From a checkpoint of a small transformer trained on Wikipedia: tied embeddings, 3994 steps.
MLP neurons of a small language model. Each row is named by its layer, matrix (gate and up: input weights) and neuron, and shows model dimensions 32-223. Each number is 500 + 40 x the weight over its row's rms, rounded and kept within 0 to 999. Numbers have three digits each. A neuron's up and down rows have the sign that makes its largest values positive.
Before each neuron's rows, "fires in" lists the words (lower case) most often at its 100 highest values on Wikipedia text that the model never trained on.

fires in: "and", "or", "other", "critics"
L6.gate1654:530477498547517521477394505371603486541513486455567483488527567543393502509550544448486464464476567477487518520516521514428465476515520511446466525486468503504521552419501475523511536486475519577560564527522565530456504491486572555511506517468561461518511545500545510489577545499578494397588535457550519438443477522471463529559467482508521515504557500543448460510524538510496531562494452523572501560444417494525501526500486505537511509528525503559543569500520487525500489545493501491489533496573517536471521433528532534458498491489527548466474445502482506536521485512500442493
L6.up1654:552557494510475509465539464531507576494517579521471489475501473533469504555496490492474546470500487481481495491479511592526510550518471405540511381454509494527490592466521519487497580569512531490498535438469520506448471540489525549507501461490496498558511472545562526478603435612521544467441452507549492500515510450524570479526486468552546585498502476485485370463517503437535540538471519466485506508551502551427528549494475493525463503507474525505543493498483521599457541439548459535489482463427506491493523519514542517427524464446491543439525484533475510518544491480481528485

fires in: "may", "september", "august", "december", "october"
L6.gate243:523509519472540517533577487538545425521522476608528532469512501532481481455589463491505502500479523535488483500475496455485514522508527501512487431501556470558450421554503508484492466455446496486499446499502520524544498515456465395523470431485447561545501466502492438533501540589448536526460476539463447481492545502491475493500479595486561510528525467477486477514509491468530501481459418545464533512451472515486479524478441538484486510408533534474504519515479504491529526554544370455525459505405531488450462478452485522565453512528474476527463433501525443524524573569525446496
L6.up243:505469519467448525500589522511518529517486475553429582526477533512436542452464519434512474462469412541527517543487465541494499536592438507518476558536480502513491414530492435605426552478462474468439456456484518514548578440543484549506527500473478545518487486496489474449472450480443476508476553511517480437589534584423459467588515537462455546494421470434480483381463488469487499493512426522532534476508460479568527478495438500506506426539519586498518487519552466516422455534540463469535340481415481535564500432490496490539560455498502456536440562528480432426431541471484494526

fires in: "the", "a"
L7.gate521:477566487452438534539444516516494465598507506453467540507489459484471530524470473480507515454467582533518481498466465516552476616518454479494515444465476496442514551501544545523512470434546561587458518482485422473458428557527524529493497448449512465542465462552514483505519531459506546538527522502554546546471518428499511559413474510391479521471491512452577502489579493531484464517575483522505547511575506519530511489471505456573526521538433540546491460449531404512475450472485514459485551533506464467504479500436487503496506522464474510456446522460472526446498602506568535435
L7.up521:441477445481454569461586556467450428408496484552433503469474510517433510472521514508436457455477489520504557505428578505429476485491526432503531574462444453515517505512461480430486466461446463564533466481566574535577452410508548414552486419534499486520500486440486511483600569559489540466499509502525473500515516540558484539460492498516537446543503531512534548539491488538471583550530492518521557469509479473496499529517417448446520544493514520488464469515486527464445522522511466515518502518481589551502486488467456558546483480533437550478480513484545516540582559549531452532

fires in: "of", "in", "on", "to", "from"
L7.gate881:465503545557500519545520507515558502500478519481537540548533490506460417523471467549514469544571529541472460544516476452525450583517454519479475554447517557448474528515519484563498538476395507519498359498526514554519496403492509431501574511537579505463482520485486596510560486392489486477476483536481466456471494491470361528412501500511543476487549520447465527516488557433482533496534523571500536546477492491585482441447435559492480522493435563545491500472422439462491470523493530541504593530374537546515522521444467491543472518444516533519483464483440523485560471522567472520
L7.up881:468514478516474608406479486532467501511451562523539531454397469522387501531511477413461471400545479483517547465617521507511446525517512533543520625496474499518534523472585454512482501535525607474444551458439513525493523528489521546404568506481504370538505500547500489466511541473495533473511563492515496480447448461458545494489514520485520554555556538532511535524485477465470427494534511467551479514497492509495558448514448511597498459491555498521500462500545563559492377453438427423504426496469464512495446458520482537486544463526542488584422536456505512445512543448479528480

fires in: "a", "he", "africell", "two", "she", "an"
L6.gate1137:511505502445569484544507580489546447587507465563486507576491515546516541440527528411490461449480549502484489527524470502502509493478551521511516445484443465547538520515548498545531491556520561588492553543500489557450436488587414540564510495526445524561453497452547425533533550526549554453532561502499495507441533521501430517499462441496556541467459548544491531526514471518568487484457470449545508480451504449545521530540491539465540465596564554549500439444541459547433451460486440462490568470563547553485541525486504459506474584528505565522530505541561447550510519567558500528
L6.up1137:551489556491571463493443466475516538469490442494513462467575534517436480546534492557551516544499564482504511511485506508483550531516428478523508481449495519475531544433539460525489541478459529486493424487478522494531503528511485512500472585527633523520542576537529474521486498512579527477557524504512541487448540490425492467478491395491447540520464512509438501480466440543519465562479446492446526519483594519453518531469522539476500541465461526469550555411449531569441466485495533508504422498518459535493424530511437476497506420513525529480541523579502540483493512493471480578

fires in: "in", "on", "by", "for"
L7.gate169:553478469545531542519502476513472489497514541491528498531462529542509497388484545524523487513531453474426564522392541443546465488476473441480456533480542491510485535472505457520550425464467474514517522467516605519538487559533487484507492497537440462608522523546456460511523487490441460447422556552558469497419545518424528516487549506494602520493617488438560533462405469390517530491519516506446456513532444530515473496496534485471510499507452557480539469517501514531478550507569448428557547562484526472539468493436510482462466421589458500485551571455493567489528500512541460548
L7.up169:494499503597485521485543411536453519498564553530481464442511524515502469409507514466471482526380488444464507527503498557537464507435451469535440514451530487487544486530487418523547494487404496532466482461504518496509555481591490451568519515525498465538488461515491496494557533422435497485486495474479568490488526468507501449472538618555445513542445538512589527479458550517504493416510475545482576517504483543454538472486472481521508494525523534568528422499480432507465472553518536535451484526488493488494466598543510562487407482478486506590446507511490480532452468519488496506

fires in: "and", "but"
L7.gate1070:503523570466496478531507513525421493560463435466481541538457607480470553481498488494592522537421450499434414487543484474534485555516538502556497452561487522473488525517532517467547541517539511487493589500536434449491538575512520483491490491537468557492530543483555427536476508534491478587573492506504545567537493474459494471472445459489429532526471457457462409559531503472499549501461514441484566568494477514524483534456471515554463436500506499501561511512470524486539501539605502496479468464550487501557546511546540429466464514513521482495558505432564422495499466579557517452
L7.up1070:550550377522473537535493435608499516436446498540462555460535474430539552507464528466481550506456506511472496440512539480491539479499525464556497417501566504477517466597502512463537526517542529482519509457541537547463489470513486519534570471582423510528505487492526498487524503566470547514507453491517518518495527526527463533500444526499459434508511476529516552493461423570500507457463483509471488506479504485503502471484496509479543471480487491580535547477480526486478456499500560588486588543462565531512542498531483492456465436459466423454497537427443462505472502396464552564

fires in: "3", "3rd", "1", "4", "2"
L6.gate532:504555558479426581502460523492494478557524471508543489472505466543545481456517495483503465508517481535489511632515537462480484538436527517529454500487482549497534557500539522481514403437463492559565506524512523487571529509503437534445528533461516507553494447603517576507554575496480494452542469526528477496495487610443473501490478590485456452458499495528435505511481433505490525538461526420483528411465496485473524470517546537487536560547419534538533517463499426523485437483500507507456470557503532519514476543546451458464504548461467425519514493575479588448497546452512474539
L6.up532:532541527450507441555512506543445529515519491476470576513579508514464482451548490426506507468538524469511471436442542484450395577513422453453534542475492544545550515558498518484501483516549528436536522482541497491546504455566480517486579499463497543533473509453525485481553485559500554531496501469559550530529553496479503528535481508468512467510444532437563539516521544482522477500505554471529527498524463457491481478459419423519448560512521506556553518483541484474410531469578440495515504468561466477467430436524524426552468517441471517507553378511507508530490501494501504502

fires in: "january", "march", "may", "february", "april", "december"
L6.gate1063:515490448494531484532505461524525510521546444517429503536464426501494522480463546511463500523532502540454495429464534411550427498528539513541475408511466548545545508440508508542505476539384547481436501459506518440538550488476521469499553507452535468531462536455473516536479472475520568417511488519496466514546520533560496513503501525501520530486514596475516414602495481489491490512544494559524506489563496541502514582567478524461475417576554419447408462539526453485487419620451416419435475504504514471467444404455477499472503556465517408499512488510504529538418575492514439540
L6.up1063:468466498506416586480542532566467477508477407521462565467611441547459499496491538504415525568481504541478514509483501486446436427511513540496471483457460443485450526454491494535474627422478494479461537491518545501427490475515508466505534496561527526456465487537499492519513485550498522516530510458550476510504542539496440518527534505472510592490528481542483548482505546501539495481537477526467455510477474473447451475474554474518560454500519527543533490530486539441481488505515515427502508496493494461552488465443519500506470476541559447542523476546518488532581518567459512428

fires in: "as", "with", "against", "by", "for"
L7.gate48:534507536445507493592553503484499524480541524497467622471511446556480515493537561515552439521496493499459504523374469475478456476426491505515487454478500497424514486481488515505545443510466498506484470487513579494512629465480474461654514487518493575555498513494556452532530498516550482502461439542468493499515513526495464494524546517462497563500504447518526493495422524502516607497525476589503542446506453427551554479440504514514557477448509517550532575514487550487484492575486470497429527501499441502553440543457522561449474570556456501621538506479500472498460505506418516525
L7.up48:498596485542516527554519518573501473416510531557507556484439464517446497507441477486533483499441478506489545515460482536501538450473478459481471469473530537469552432465439463543574522513537473571531521451550511432548491469497569518551491471541461497442492440498519549531512476587509555572421553464519542530518418511492526512545470484530549488475561530568570523544507467457542510523511537432507436528452498517518543519508514466546516506442550435447455486495525463517495544506550509523490509507500553467488534582576511536539435456479525480510468499551431567482478456546491472508

fires in: "as", "on", "in", "to"
L6.gate149:493443450452480500462492468422501390467497498594561515480501476573476528542493482474576507532491521518546486479525575440508480462519520501510519539466507562472474484438492535529473508421459598575517466496506515550575484470452445396536478458601490528521446502468508401543538471457486483450552539574523474493425500522561567515465472486469524481550531460513483481552444485453456428526481497527473483551468454522507539521481472556505519423442484442515476446542450527486558513504503519509459537534488533473494571422498480508547481552464405499502536503541493478503486454516492445511
L6.up149:446499581548508502512485462499464461525529543510527460433482438558488490514547483507463447487485444474475519494481550535465503529417460482532525570507429545485446481436457442475526594529500444508531508479444539482513530537468571596453421542445512460478499559488473549571604570535429504486541458505502519515497507465487551472512543498491537473482521495484486504468502483448505452453527505456533501527617517498479475447521502557482515569557496427501462522523508475572531537519510508476501480407438469464523556474545508495423450468574525513557547492520462514591431394474504421484

fires in: "to"
L6.gate1794:532556533564526492438493495525529506521531496597523507505430530518443614515482513519530539489521547566480535514524579495450496477484479464486482503491501524558479478418528478523500489461513480462524539513459481520535503544495488471408491452556440448443528496425482424507504522522566538459477516481485499529413494465452490453535547499510558491474493532455486467476517502524529472487459498436520543499554510457565526550449429477545551543505396436476465522464476485535479523490550458410497532520482518438505540514531542582446477467444546496518581564507484598542441539482471502493
L6.up1794:490540556483538523473456536449509495548460457498531627515478541469475492534554474498539572553528493497442469505513528535478489458445525476487453497443475563484471573545508546540515452543528519457535495474532483507484453582466492515454522550532407480540561473461536512621442480474566489507556567534500522478455512542510486502499468524497461527491515538525562534489543558468507543552479481544419469495528479559475461444513484556520538494502488516513450454510519515526517454498569510544520447499524465474472538493501479548528487462493509551569469496548498510511462465539556521538

fires in: "5", "0", "1", "2", "9", "3"
L6.gate434:624459471523464437577531554367502428452468487563540502539523544471454523463567504473459498438546538513477516516555467498471467477470496533475506536490532426522531507527448472523498513508471500498469518461471488491474532522460515483520488551474537535496463583487465425500481449569520531533530562539468470441547454475489568543460505454525587534436512485423502525504475564558621488506513523483480616502517529468599548518490552514503537543522546497529504507495515490541426485534524531532455555459492423525512463475501510503459519518546471495503578592516486452523513570491464459505
L6.up434:549511487440485528461508491497462519538529456469506592597485447499476489519525489559526517546456480540515567553538414490408591515493500431523431500473512435486523506582460492503557465479488481460528485437473499512486507467492485526576453534467496507485558504548535453551492484524486481482510533492511500500488487560488541554460470495480561579554511423491520461524452528531482486589463506566540593577431451464537439467522535433486594504485592512514501576490467444395504468429487502496456535500442481549500438524468494579610475554481457566494493478611553533502493487475505502506

fires in: "april", "january", "july", "february", "june", "october"
L6.gate553:570534522453556482469537502586561376522520477543387605481521498477457533448546490530448544520536512627495504476484524408569462491496469495512547513444520481513447471502520481518549524432536454499492530444487586536471547529491523544525459526522482528556507466554469483464542495466494558515491551564519564493508582561494561505465442485534473467568442526531458555506554520450511530551541498524489469562577484496528530498511543450476507528493528524522537503514474485436450502530568568447453544517528449486557495507401485486578545408521499508538537540591510522489469528523477438538
L6.up553:465486482433451472475559523499519521461510489544505542460545471459547437401493496502429466528504498570527543481500579493551529475501531547453515476532476519478443606543448470520517504457462477498578480525513412554554492478529493526513542531470476488539506489519443492520494565474439525492489483572508495512493464556509516411470465488466502468536528515523493565512501509506581475504500526496452521471511487449528457411533574438470523547505510471524572499503541521492435531509560489539512481479530407524500507505465583494463445522508485463460514460559486506514542478449521550512

fires in: "of", "and", "at", "de", "to"
L7.gate1182:440506494475494479512526435529538451568370535489530538533466480479448501482452499534560556550516560518472462541446550523505443519503524505532468456536443527481490400489515447482450450480561519572480429445495449474518544522481506542523495492535471504474494549511471485575494505468550485488547504567504468482434461495493472542463515460513454487496483521463537468560512500486519547417511478512459558455517539451508430522468485514441528545424528499450591516476553508477446523482514546506524537522539515515482540520477536514554488538530528544535495535504529385411495591452487544511
L7.up1182:443520475453461534496468462602489521521490472496562530550414548548565506480563476541569478462486586581489483460501481478444444553544484517528536528570525501461479535499556507538508436496557548497414455463469505459439494545525540480525499482618461481529445544472459440466544447458446543474514581537537530471494521476510467477442557533459520534511450540458526487480489514585492485487527542502549496559528482527516463449473488529523503478558444508556545448474483508525427494495496508485473538494470508529537538478513525455537500453481537443422569456492502535471440502474477530487

fires in: "3", "0", "4", "407", "2"
L6.gate158:456478577471461428511580471466530486493495418530501432541545417576435507511576501539516500548461480599491565558507541469418480528535550470525492502446501547464457552521489470474510491432577542559488368509540448563502503488501487506505444468480450502568475550525524489556558470503526498505512541556466536538499519446509423495478479479489531436552554470569529495523477546537475553457516487509429473506495500471462456459524520494526520468490534473519497519494493485510537446512495491397525545502423555470523445513562479573504505570460472439486508462512559508490529536560460469525
L6.up158:549476525485508515428463453544548507506409485516511487521549500467479498507453587519561470477469500538437528539501481510480503541536541416507474471441496436481543519552496505507500467407436549454507487477556560531538561461512446494409548532478508508524531481527519516561462475542509542444491567514590468480531452542561436528467464492499512520489465494484471478505525483503526514610494530520493483477469472520473516488492507455521478556523515499471546552462527550500501491413557483540485532512552400520427529501526608558509450552513509558487475486502506483508484451407472499526

fires in: "to", "help"
L6.gate1938:532545541493533512521444439451558522555482454546538560584439475521472458564525549499527510533421499565497512526503579448521463501561491455529509489464550568484512522483460482516581534558480480486494417491535482516507468541565492487476471479597544501518510422473497438532526517525531465571581483538586446567455469506487476461541520495506577463508502537485479546515501461419505448526469498453468451462508466457526488488525597521424537466536520534485477479494443543556531527496524497564464527546434560501493489508453527431518523453511535476500439520506483497453523489445522476441
L6.up1938:409551549561538539440465512557452436526491475529530568460486469515471485509523485556503560534541490547441540542466526520510546497496511447542538532474504536484526546511499513487520406513503493443533525489509498546492466500499498461437406531482401481488559502466526402518499495523376542476472564468464528561467485495533488499483556545537524501515505553438505568507473500470533448526473433567587433501540529499483577409521556520494572511488454565484536505471455493423557554442502485512518532464520539510445517506448535513495478447500478472436494497500450529449494477489543442523

fires in: "to"
L7.gate1329:494486533526584533512506476462497532527446490633515507569513525474517516541460484487552530598468412559515484521508512455453511502534460413535478443484537493483485442521472548535444565511443463487517508499510483440524475415551532447552480484537512452528504577478479467450521494531478493520506500488463505534507514554439536517583512522450527463526548548479498446515491581518460595477450448526524585514528479480537464502531518538466517480530427505440558546514547487418498509534503493518462547536510469436587496498512558499526456446559564497490611502460537502513517557570522454586
L7.up1329:465573530486525483455495507491573526534490481448492530473428587505420493518492488470588491564529505530480426525469505445493466514495473543498512471485502544457478573479606544544549522476476490489523462512496512485532504492562512494578468489469491480499501551523504470528544549458470494545572458510537489510480528490472521557470495449541534480524490500462500546482528550485561529631476474513551500575535462540527475544497521563401567498480519490441521470547445454484522450454571491463475453499547498502476545524509464483542510545429586452462577567566488498499457482546528460479

fires in: "in", "on", "june", "july", "may"
L7.gate119:450465524522471475528584504470531488480469441477459501483480429553457444520477521424470559472526473448443563533541473543485490464491464449503494499465525457500529528518500473563535497487471490495468460503520511483448535512467445433492484473524500524489540453508478534523469537466512527489570485540468449432517499473459533507521533536553560555498519483469410431485483485517498513511502500528471560504447460532528453518555537465520571578548443559544497393466520549559467489594559483427491480507514491516512443430474476518603536519525482549490565518494491423479481558491518463600
L7.up119:419500571540532560450524511548493460423503529497469543491413491529450498466517518468464471528483556516489472521458470549518385572516462532547396547522577485567468503464545461519513470473506486451515515521487497535538470519525442564424519466505437390536484570532457457589591488573465449491529539503564499470500495459421502514582516484486507487526518480494532450440510557517541545544475505574523486549559508514496452520491480494504508470500499508470519468418480490402429465466578555521508478564528508557507535567513536484484517453522445441507498510464476495536539479548522451546

fires in: "7", "6", "8", "5"
L6.gate1034:433473547495489465461574497542506463457510479476571523503531515526456483459474559491548503498538494537496508526454529535500534451458456488465446443412436532471451467526539493511486504446480548456529440498490518524536529498564466486511499525475460580471520552483539538512474475555547445467423526452543473444544565573460482448407500526517444517533557487505413530553547515540522529489474486517419459529459527497486515478439459448456518510481433446476509498450499525486464450481471509431470527464462468522543540436544502447431520485468542520477489533580473567478561454520546451512
L6.up1034:410552532476501518466505464543502499507445440525496479519513500465531446472462547460470506495454512514470517482524584544506492528457485539469509485507477569547526556527549474529533587540456473469563479559454495551509509505499427467494471483467518462502515478422483457564513485459467553491533481559501499452459496519493507532436514475542484504497481595500474464481544565528525481468526461550463454456446485530579453525521606457462546528532482611511475557469530501539438506503558483507526461473559505545501511472529530529529491498565524484491498455441598518548495551615527500454

fires in: "a"
L7.gate1285:461553565483418510511478499471553487483452492527494540469487478547479516498561489523519513472482583468438525487504508493400561470466507433548447442487515537531510514467501500505458488500485513502446500493548520463531537566514512502528443539554546541464510484479539467451484544528573461473499465605537479493446568493493504528536518440513513535582476508509472458476491514442532569492465480493439555530452512480489470500517502429440498515522457577495536544442465495502416440493497457514502493559503576507476467487589517452530472512515486521500588479535526492520484509515410491512
L7.up1285:492532475424491464464438612470568454471466514493503541457500528488438490479496498505507521489508560481517568452439460579459517564536458507524436484413481487431522526518392503537499560422519503499520505491520438548498471511504448447508509539428483481543518510456530424513554497477449444552535475556466508558446475495538467492607488534548486556522502541489526487573514458463469545548540417459517487557573561568462519522493500532472459502538471409483506464489489524459470481458489497477505523538575500487462492491503492461438475501469424481450554513573590521494526521526608506452

fires in: "and", "but"
L6.gate1808:484464506546506508535425464497486482501473493540546554568491465492438502490451499413507490577501543475459441504439522482496475484510518525513526574473523497436457539571513432515495531512538501457460537450511534542458474485528495438480491534603516495510486462475527425526505476531450525510560565557531531439514493499465494367509448498490539512529446542513475489439502478436507577512468434517507440446446482478488557504407519495463476433544449517478472482471493558500508379518509543428487519484477478457503594518477529418452531538495520480538530556488505579479535485537468461549
L6.up1808:569570519485466543473487502515468502508464522502522487530503459515479549511458474501506500533544504433523479464521521515541510500458552464454475477538602518443502548558553467509520510507493490459562558464522478522459525557544500459471497506500455522488484427451498408442449524519441493463498572455512518498528487536470457466554505532556495575517472504513457512488437460486504420514434514483491469476436455434509556524459500496485503488487507571522497445358526434450471504544516507371520496551582509546540516498518516466497514451442509506514515531546522540451474486489490507514

fires in: "a"
L6.gate1209:519518488536448505465515498474469484555500538532400480467511513515461440536582526509554523475528560482454543498507481475475475526541507452488534552490524487473528482489500511540484477463507541521465452489563535510450465511421530368524415476480463547461526486545516510518507518449510505520457450521417546476513509511510439471529594492531479577577495451479529495503519460435473516506504486495473511429541537508510461481430486412456452524370472480473543494470457511449457434521484477538452510546507502517433530519534493486437446548551570579460491488492489505487424494443433446476
L6.up1209:520504517447504452463554504479488449479536429443534520486525542472430511513519502491480568555513531514477516532501490487477473504512530496420437452542459525543500552514516505449459469512508541547473610480492641477483481629502537540496471499496473411558514492565585381562443442520501480489491487474479408503485539477402479420544493431501521537461478513499507482527505431454529524425479507422514488619534498515534522508431510452542467455544518566483563449485548510498459512487540442541485542486460485556475553553533556436556517457470417480489500421515476469482495591547502546519

fires in: "may", "february", "september", "june", "august", "march"
L7.gate223:495483471472460463527451457487476482536526385518510575478477543569467436503513517435580463491482416550434486464504422475505546532506521427506561474460527510444482514523468538457448468488491531533502416530520472486502498474471536454565492474496502508514472542533485503578512524535515510502432487517528469510526451510475473429617542512553469446535466475502540500448572543466468533540524470608517514520413444511414473562486510511538584505449521509533438541537484500488475472506528528511472494416488420499566416524507555552564494468489515452516523465530470445498526483542521512524
L7.up223:555511525566489529505488515491532490474465523523463524496511541523467572525433505493460576536457495514508543452499476561553497474525523520448500479496480547534454548476515486510459503480558492506454522556437507508566555513499491507452455479481534491496542578539521534503545591567577460514536515515550516509483478524512491439532419528469459504417576465610452627441532474470511473492496528434540522505518485471535533526493510542489473544592485530465523459462461455466498535540456503523495504501571600499451493482526458491494494471504488456556432544540514549498451548506522491564

fires in: "and", "as", "in", "or", "when", "of"
L7.gate995:506565524464507413550501525434518519541471467450531553497472537558494507495502527534540454492477469572485472485518521493436528551535508510480461402484509587488547537458470560475556469461492580515470459468546480522534500417502521415537524559528541535468478482478553509453537406468490474538495544579565475489530423492585426551441525501486532575525522557422504524548459510500471534501466417502524537521509416524544467506554515460514504510479505473523517433534454491499473488540472499509467512554425494430503412512418478520533483489436465575451594479467453513466534539510483560451
L7.up995:550570486510517526444541507518511489561549516459506562469399508547486535478555416497480464558498512421497511539538531529459533519542451460535428504481449473468560519461550571477537500519556517469483570439448475461516534555574519535482464519536517496528530522553510531493565517598471488480505563468584555450521487488483527507484528434523530435518639474523498565460486445456529419520505500507556534515460490550451587565582544550526535525448492494464547434479553464545475550456501497496483461470462541510555499484541520451546477462462507523417562550470429486559506547464480480477

fires in: "the"
L6.gate1093:486524544547575465529486561505462418499477459506505446524564525536519494493507470552467506476553513481525504450559580552555489501491503501522464501471549413517422575552482458494483561467497526487488490507545527491435479461521541438481562478474539477378476540523486462447527478439491546523544419458462509597497496460486495517542495478506566563464470587488475528541529478522485542494526526490440439453477561432488490507445464429468514459584554536505451491456526537491484521432483471491511483386538494529515456452460455541529554479514533436476456550529542533579511551510501460381
L6.up1093:464516478547508536473447539464509412510518473472508486457545485496479471533494494459418548503437540516477430546494639533442542451511504412496520450453491528538544474506517511510478468515466502579542500455476588463465506426558438528459466530520529507454483442474551411533550460514541445484546573489492453519488515484466511495522438550489525572505459465510502457424522535450523462541492470521461533505429523508497489464544554559535469492544516491532454554472499546549452407549592564516468450489512517519542532484487514470462470493487454497469493452485513487496526451535496461491

fires in: "to", "from"
L7.gate1583:493545514487442331478419534495533450468468570468496534543411579559527485546464468554524476472538478494457482584464562429478519423549501548509471565510456509451580539493504550463481465524516510464450475511486476471479522497527522483491458457519477511515520566453542469528490501580505458536587509508501537554489421482554453465477495547544523538534509485495499503571520509492514549444503472507483553490498495465539568514451506542457470509521445503455534476503548543491466490492516456485503601485521450542588527531513442414543485454484505537506466535515438490559480463520503474540
L7.up1583:530457493499490549505523496548521457508480469522460544418485486533430499564508479465462539575472491453458472456501577524481460452482452442509493547468538486450545516554511553534547488506396484457475455451538531490572476451537517496471531557490504482529537463451504437519496470527447516527349569524456450505503556499470527466474479501453549474485510488566446474455541538543471522551478459502481431491579488590542550586532450508483482446476486594527504541569472487525539478444520516454439502533552478443555433547529498488573465529515488500479438460496474485495562507492565463550

fires in: "a", "and", "of", "the", "with", "to"
L6.gate690:517493526550438469525486474533538479518471544509543507509403462486502492483468499511560489484561534502432585534487571415479534466532474545550517485528516463449459508496532507440483440421495514578439505446513507476544467518486549510510475434490492530563527451449536582487516512524500518553502570541507443485458531487533515570471521584453522528515530549516549515546563478506545549482539514458516455475535468506487562489525500436475551502475412438517541478510530476483441479495551453497491534465522510478489543466469587522551468440456530549533500511481539453473490489451502451522
L6.up690:533555486468512499563474476450446441503522496523490485465508494526443531504480406523472504447546455492517501497549390494554519575519491450437510542513553548565512486566536491496514460492509553478519536484510506475518435495564493561496565462525523495438515424463575542526462581459505424478512448568571473536456493450535449514457497483457527531494490541498523465557458498518517550531528509458478536495560528547481502510517431438542524455477531426450615495529478450530476482530458497521476487520510488494449490471465544541503475457415521592506521447496479472573485516473538520513

fires in: "the", "s"
L6.gate758:537514526501473477548458464461482468490450472449509505551528501479412521467434555523607560504444523543503362492482484455568478562505430521543464459477488536531519552492441537484502476517452485508499500450525505522520538469480544484515493455495543488496458486523517439430581428475457433534519485520510477514453425452544451533440460479494536533488505452414511530470466444500572524503503461528483492565528475519574465513483447551451479471441528587529476477527554549470463462400533508527434508482473495467534490540471594523509454521416506523500480482479500447549543563529574471481
L6.up758:490499570525598492458472493445522506457542476500491438474477436512506437545545424463462536475458477426493512502496514504486461552508530509534430540449515523540571459540473433474465538505518473490498526439478525511505488511511465501467485467464581478511493526496516470483507580524495529458478507429500523473539600522468579500523477435478595483498515547631501500476497443480544498538481556475534559451412572462462447435433453499511489482498542499560448532495456527554460460464479552417501485462529513580532468520543508467473507557539443516475552573516521577568501507463502446429

fires in: "an"
L6.gate849:512538497462434545471436501534489469444458485546482442533448453483532397431558536481510507462478518510435484543486486581423499578433514532567516512476499475469423506551464506486473413504522501580500562484460479544552522564529440477562494452486517520467514529473492530497521583488497541532484518532524510543490524398481530498505490522519454501523512507477495435487526493454600478513457530500532431463461502525524463530529494528463476462447437516530557490522565550514454498479533500529478535474477442498445480498497530487477514583456468458504479510545494524505568515485475458428
L6.up849:541515525517475491517484489498598566569457445456524554574585474476432543495543483505530556485528561480444501412533521400470456551520462501492505407524468481505438527455498495545457485511526465526497515503549395510530491510481496454560457504523451482494557457498605453505453572464526450523488468515574446495493502521477473515431510456503496529531519507503538442534465452499487538481471464494545512481530476546441568482504504463506455534430412571449499472495468437511550516531498472493492483571493475553488456500443535552538524415450514495549470498543490462490507486475428501540

fires in: "the", "his", "these"
L7.gate1282:586510534555509435470480587469460511503479458593545535497514468562513502449593511511491491530549548455528503504471554524583476535540505480510479473552422502538439476578495558498503495465473537510450548514548502492523514446519507472433588441565508529528580507502535519512585426540538469527529510524488432567494556496499412497476462491535504501493497515452477530579504462521510512537484499493472494485461447514597533503504475491491475508495489491475524442484499501410563471516474446506521491437513602505515443508501483517541473528512484492523460479537575422539473522462494451512
L7.up1282:473537512512562544507482429523444434519486479458440499536501525491492503442499428581467447516534455535495461549553489515535546501465438453478523489529512484491532536494624435533451535397463493447524466465503568576543568505451505548488511542513452575420497411514487474527532450530485524452546471462529485391549564531476478497552511518448497451495444470596493453444577520482523423514515487474583547551525549509526599470514499545422513499483414507563513502425446570477470539576519528540541514457469461479517536537549536466501583566485454546484492544531522522481444482521417557510

fires in: "of", "to", "and", "than", "from"
L7.gate108:473517392473500494532432499498570364557484517551571528523467491510488436568506523462523462470554492506405520440516544533501441460535531578534420486457437540514514514461496438483446449557504538553514524405534525512480467546510460463481468441517523487462532547542563487568467487504446492505491495557507501493501517414471538452543477417468526518512513530489478566545560451518493498579580482533483507581482492478550402538432442501564487473520489514534504516542510504470502530515457526442508475507475534493452546547530459513505508510496422511489475430464469464472435477515521469454
L7.up108:420491458516535499521501468562542503512488544531482496535443416496493603525480560513449535434501487511535519470424533479508479535538486580468557463493548467538451460516452533522549519423603524535483502517411588533518477462437554506537538480514507517504457559496466546521466483521451502502428453529459514471507502485549482491511484431487565581456550571477535511473458557533499543484484526467480463566430517531502496502519493526580534402516495540522521440568528572478526487492534409513486475476502546545497563543566429481486542464442451475474506489499427543440489522556468483514